config.toml
num_hidden_layers = 13
hidden_size = 512
num_key_value_heads = 4
vocab_size = 32000
hidden_act = "gelu"
positions = "rope"
rope_theta = 10000.0
rope_fraction = 0.25
bias = "qkv"
init_std_o = 0.0
init_std_down = 0.0
MLP neurons of a small language model. Each row is named by its layer, matrix (up: input weights) and neuron, and shows model dimensions 202-265. Each number is 50 + 10 x the weight over its row's rms, rounded and kept within 0 to 99.
A block is one neuron, or neurons of one layer that tend to fire together. After each block is what it responds to, as a language model described it from the Wikipedia text at the highest values.

L6.up110:51 47 52 47 36 35 50 48 55 57 34 36 53 34 36 38 61 46 46 46 40 54 46 38 66 52 67 39 53 61 65 47 53 35 41 42 43 51 50 44 36 50 44 64 56 52 53 52 80 39 51 54 41 64 56 53 59 53 58 58 60 59 52 46
Main verb after subject. The main verb of a clause, or its first piece or ending, right after its subject noun, pronoun, who or to, e.g. perceive, flow, tour-ed.

L8.up42:35 51 48 45 35 44 55 67 37 58 63 50 52 50 41 54 29 54 46 49 60 42 43 57 62 41 35 50 61 49 67 53 38 47 50 45 39 41 73 51 51 54 51 34 41 49 65 39 50 38 61 50 51 52 41 43 54 52 42 58 52 56 49 50
L8.up405:48 50 45 61 38 34 42 59 60 57 47 61 49 58 49 67 50 55 41 61 51 49 46 56 61 57 61 39 35 58 72 37 54 54 48 41 33 39 62 61 49 63 51 53 49 52 46 41 43 44 40 56 54 33 48 50 40 61 60 59 48 62 56 43
L8.up608:47 57 45 55 49 50 67 64 54 49 59 49 61 52 47 54 50 51 58 39 55 47 54 36 53 45 40 52 40 41 48 36 36 46 53 44 56 52 59 61 57 43 38 42 39 50 42 63 38 54 49 62 60 50 29 58 37 59 40 44 52 50 36 45
L8.up1716:60 51 36 44 59 44 48 61 43 65 43 50 55 54 49 45 53 54 46 46 39 31 29 45 49 56 55 56 58 43 41 64 52 48 54 32 62 26 56 56 27 57 50 48 71 42 62 46 19 42 50 56 72 53 54 51 51 71 52 53 48 57 32 40
Markdown table separators. Fires mainly on the |---|---| header separator row of Wikipedia markdown tables, and weakly on scattered mid-word pieces in prose, like "ozzi", "fi", "para".

L2.up37:35 38 44 53 55 45 40 40 47 48 58 61 34 49 44 44 64 60 62 52 48 58 32 43 48 40 53 51 48 49 52 48 52 46 52 43 66 47 52 65 52 57 48 53 38 39 44 46 69 50 55 61 49 55 40 41 82 69 47 53 62 48 56 73
L2.up41:41 40 66 69 46 31 55 51 60 36 48 53 29 42 45 48 34 52 54 53 32 46 30 52 62 47 55 53 51 48 32 45 51 53 60 41 51 59 32 54 48 65 58 59 53 47 40 28 65 47 45 39 63 51 54 59 53 60 39 49 56 45 61 57
L2.up82:55 30 54 38 58 45 42 47 58 50 48 60 48 34 38 39 43 56 46 55 56 49 63 49 54 41 52 52 45 51 42 39 41 33 47 59 37 35 38 60 66 32 50 41 44 47 30 58 34 53 51 56 41 55 63 37 55 64 39 57 69 37 36 63
L2.up215:53 50 38 43 45 47 54 61 73 58 58 67 44 69 33 51 58 49 59 31 52 42 38 48 69 44 51 68 46 40 53 56 44 44 51 56 48 57 53 51 50 47 47 41 58 48 40 47 60 55 41 51 47 42 29 61 45 47 55 48 41 59 48 55
L2.up258:25 38 69 42 46 40 30 45 37 59 51 36 45 55 57 54 82 64 53 54 50 61 42 44 43 51 54 37 61 48 58 69 40 46 67 50 60 46 51 48 54 43 30 49 47 51 39 35 60 66 48 46 44 40 47 41 61 49 48 65 55 50 54 59
L2.up394:59 52 57 40 65 49 70 39 49 49 54 45 55 32 48 57 41 69 36 45 58 36 56 65 32 31 40 42 66 41 57 56 59 52 52 52 54 49 58 59 45 52 59 50 31 60 51 55 75 49 46 53 38 38 38 40 47 39 46 39 51 54 52 53
L2.up407:46 49 41 45 44 38 28 45 36 49 54 62 53 60 42 54 52 38 50 49 40 41 31 46 57 46 57 47 51 49 46 53 60 38 52 47 49 46 60 46 51 51 32 33 40 48 54 36 60 57 53 56 48 49 43 23 58 51 59 44 51 43 47 54
L2.up925:54 62 49 43 63 46 32 30 48 53 48 57 45 54 38 65 64 51 44 70 45 46 54 41 42 58 45 36 59 48 61 60 52 48 57 38 62 46 46 35 57 31 51 55 56 43 52 49 61 49 45 54 39 56 55 33 59 66 46 47 60 29 38 57
L2.up972:55 51 53 29 55 35 41 41 56 41 29 69 56 43 40 67 44 46 49 37 47 50 43 48 47 52 47 58 63 50 44 51 50 67 50 52 49 52 22 55 56 48 31 54 35 48 37 45 56 69 57 54 59 49 57 28 48 47 57 46 50 39 38 65
L2.up1232:56 38 52 34 58 43 43 48 54 60 50 47 49 46 55 45 45 73 41 60 37 38 58 50 41 41 43 70 61 61 42 50 60 34 68 48 39 43 39 48 39 34 50 57 56 38 52 48 63 57 46 50 49 50 36 47 52 54 51 66 58 49 39 60
L2.up1500:61 49 71 36 72 62 42 36 70 55 48 57 30 41 44 53 45 60 63 28 45 47 40 54 46 42 53 58 44 62 53 58 59 41 59 63 61 40 64 48 66 63 35 47 44 61 34 49 54 53 39 64 58 44 54 34 44 61 34 45 64 38 49 55
L2.up1638:35 26 60 46 60 26 43 42 39 50 54 53 50 44 59 39 60 51 58 30 46 40 57 69 56 42 76 50 63 47 58 24 53 48 46 70 58 61 28 55 59 49 40 58 46 46 33 44 48 44 72 47 51 41 51 48 55 53 60 52 56 44 49 67
L2.up1656:46 47 44 36 58 36 56 52 53 59 54 49 56 55 47 48 59 44 47 54 58 64 57 50 64 53 33 44 48 60 42 42 33 42 34 35 59 44 36 56 61 47 44 44 19 39 57 53 53 47 51 58 22 54 53 34 51 51 56 51 55 42 41 72
L2.up1777:49 45 51 57 46 42 49 48 67 25 45 73 74 61 50 39 49 51 51 39 55 56 53 52 66 46 44 37 43 55 40 59 58 55 41 57 47 47 56 43 55 55 39 55 60 58 50 40 53 65 41 52 51 42 52 40 50 48 39 54 56 51 54 46
L2.up1786:73 37 61 44 61 34 54 57 62 54 40 45 33 26 46 52 27 36 66 57 67 45 49 47 55 57 33 57 69 54 59 45 45 47 53 30 52 49 42 61 53 65 49 44 53 53 47 50 65 34 52 63 59 62 52 44 64 57 59 46 50 34 72 67
L2.up1787:50 54 47 51 52 61 31 59 30 45 46 54 51 69 36 52 47 39 52 51 60 54 41 53 57 49 40 47 60 56 46 70 71 46 62 37 57 44 54 62 46 55 60 64 57 59 41 62 47 65 57 48 52 47 52 41 47 47 44 56 49 38 34 52
Split inflectional suffixes. Inflection pieces split off a word stem, chiefly third-person verb -s (knows, arranges, organizes), also plural -s (sympathizers), -ing and -ed.

L6.up1227:57 68 53 47 47 42 50 46 53 52 43 54 44 67 33 48 55 47 38 54 57 29 44 68 50 33 52 50 48 49 41 49 47 45 42 64 42 33 57 47 46 60 49 61 59 49 48 63 32 40 57 53 53 42 62 54 70 51 41 20 29 48 51 64
Table separator rows. Markdown table header separator tokens such as |---|---|---| right after a column header row, plus numeric cells inside results or stats tables.

L2.up156:52 58 37 46 49 36 55 53 55 69 37 61 73 42 52 69 38 58 35 58 34 62 58 41 58 69 56 42 36 49 40 38 52 52 33 52 33 41 64 63 52 44 58 57 78 51 43 59 62 48 51 55 42 49 56 54 66 41 42 54 42 33 46 38
L2.up286:40 39 68 32 39 46 41 29 58 48 39 28 53 39 69 42 60 47 31 53 53 56 60 67 41 49 40 44 64 50 52 46 58 35 52 47 52 67 49 59 58 60 89 53 72 54 47 46 37 50 63 61 49 57 60 47 50 41 41 68 39 33 41 47
L2.up303:48 61 39 54 55 50 49 47 40 48 45 59 39 34 43 42 45 55 48 35 26 38 39 46 42 52 60 39 47 49 54 61 36 41 59 50 44 53 54 66 47 59 56 40 57 28 44 45 44 33 46 47 56 57 46 65 50 50 44 58 35 58 45 40
L2.up475:56 56 40 40 54 65 45 60 45 53 54 56 71 56 48 62 51 72 43 43 52 54 40 51 47 50 36 61 62 41 74 51 42 51 41 37 43 49 71 38 55 55 61 37 50 47 29 44 34 51 62 53 65 27 44 45 44 44 60 41 50 55 55 55
L2.up487:59 46 42 46 54 62 36 33 40 55 45 29 33 45 54 59 45 43 56 40 54 44 33 65 61 44 37 41 55 46 50 24 45 63 47 53 46 46 59 52 51 37 55 55 55 37 43 61 25 52 41 57 51 22 41 58 37 55 40 45 44 46 56 49
L2.up531:42 53 28 39 60 51 48 53 63 44 31 35 62 42 53 43 69 54 56 61 43 60 55 34 60 59 39 56 39 49 49 47 59 42 30 42 33 34 63 66 47 41 46 48 49 62 74 62 57 44 63 47 32 60 63 46 38 43 64 50 59 41 50 59
L2.up611:39 41 49 42 56 56 56 49 45 31 43 44 43 41 63 46 54 51 65 53 56 54 38 51 60 47 30 35 55 49 46 60 52 47 59 45 38 58 53 28 45 60 38 46 58 50 33 58 47 49 49 62 54 49 56 54 58 63 44 48 50 52 70 42
L2.up851:37 38 45 56 40 32 48 57 40 68 45 54 36 39 41 41 53 51 53 46 44 69 44 44 65 41 59 36 44 54 44 38 58 44 63 40 42 35 46 47 32 45 36 44 40 53 62 48 69 44 54 45 39 75 50 43 55 52 48 51 50 35 42 51
L2.up1135:58 50 49 54 35 51 43 46 55 46 41 63 61 49 28 48 60 60 50 39 62 56 66 67 51 53 42 61 55 53 51 37 53 57 47 41 37 55 52 42 70 61 67 45 50 63 31 58 27 59 51 57 36 29 53 38 54 48 52 48 34 37 40 52
L2.up1152:44 37 47 50 58 60 31 70 62 31 51 73 36 61 53 52 48 32 55 52 63 53 43 54 60 44 41 51 51 40 37 51 64 66 60 39 56 47 49 44 46 51 50 64 62 57 34 61 31 45 49 62 40 63 49 37 32 46 36 47 41 39 58 56
L2.up1319:73 55 40 63 38 58 56 41 47 54 58 47 58 41 47 44 61 75 71 44 52 26 61 57 59 27 48 31 44 60 49 39 41 46 50 46 39 62 45 42 33 66 49 43 63 56 31 54 44 41 69 50 53 50 51 46 45 52 46 57 45 40 43 55
L2.up1641:40 46 44 47 40 42 54 37 69 56 64 50 24 43 56 43 56 47 54 35 60 42 72 46 56 47 52 40 57 61 38 50 57 49 49 52 57 53 49 51 64 52 49 54 57 40 24 42 44 46 58 54 52 60 41 50 54 60 48 39 50 48 48 33
L2.up1829:76 55 48 49 30 43 47 53 44 45 57 33 64 38 47 39 42 38 49 62 41 50 29 45 50 52 49 40 45 64 43 45 42 31 42 43 44 40 69 50 41 52 50 41 72 45 62 63 43 56 58 45 69 52 49 51 50 53 39 62 70 48 42 44
L2.up1854:38 44 37 37 50 63 64 57 42 66 47 63 72 38 36 51 57 58 33 52 45 47 44 44 51 55 41 50 22 55 41 74 55 70 47 63 12 41 50 49 43 52 43 48 55 36 21 53 36 58 42 47 61 39 63 63 53 59 45 61 68 50 53 47
L2.up1898:53 49 47 42 53 61 41 73 48 54 56 55 67 46 41 51 56 57 54 54 33 36 41 58 54 50 38 46 48 63 56 50 43 45 43 50 39 45 33 55 49 54 58 37 51 38 39 44 36 36 58 50 46 48 54 41 41 38 61 56 47 49 48 58
L2.up1976:47 49 44 38 52 48 51 76 51 49 42 52 55 53 48 47 53 52 35 58 32 66 47 57 48 65 48 48 30 46 48 47 53 63 49 67 53 49 36 54 57 65 53 41 63 63 44 47 54 51 51 45 56 73 61 50 64 46 45 49 62 49 58 43
Table separator rows. Fires on the first chunk of markdown table divider rows like |---|---|, right after header lines in sports, election and results tables; weaker on random mid-word fragments.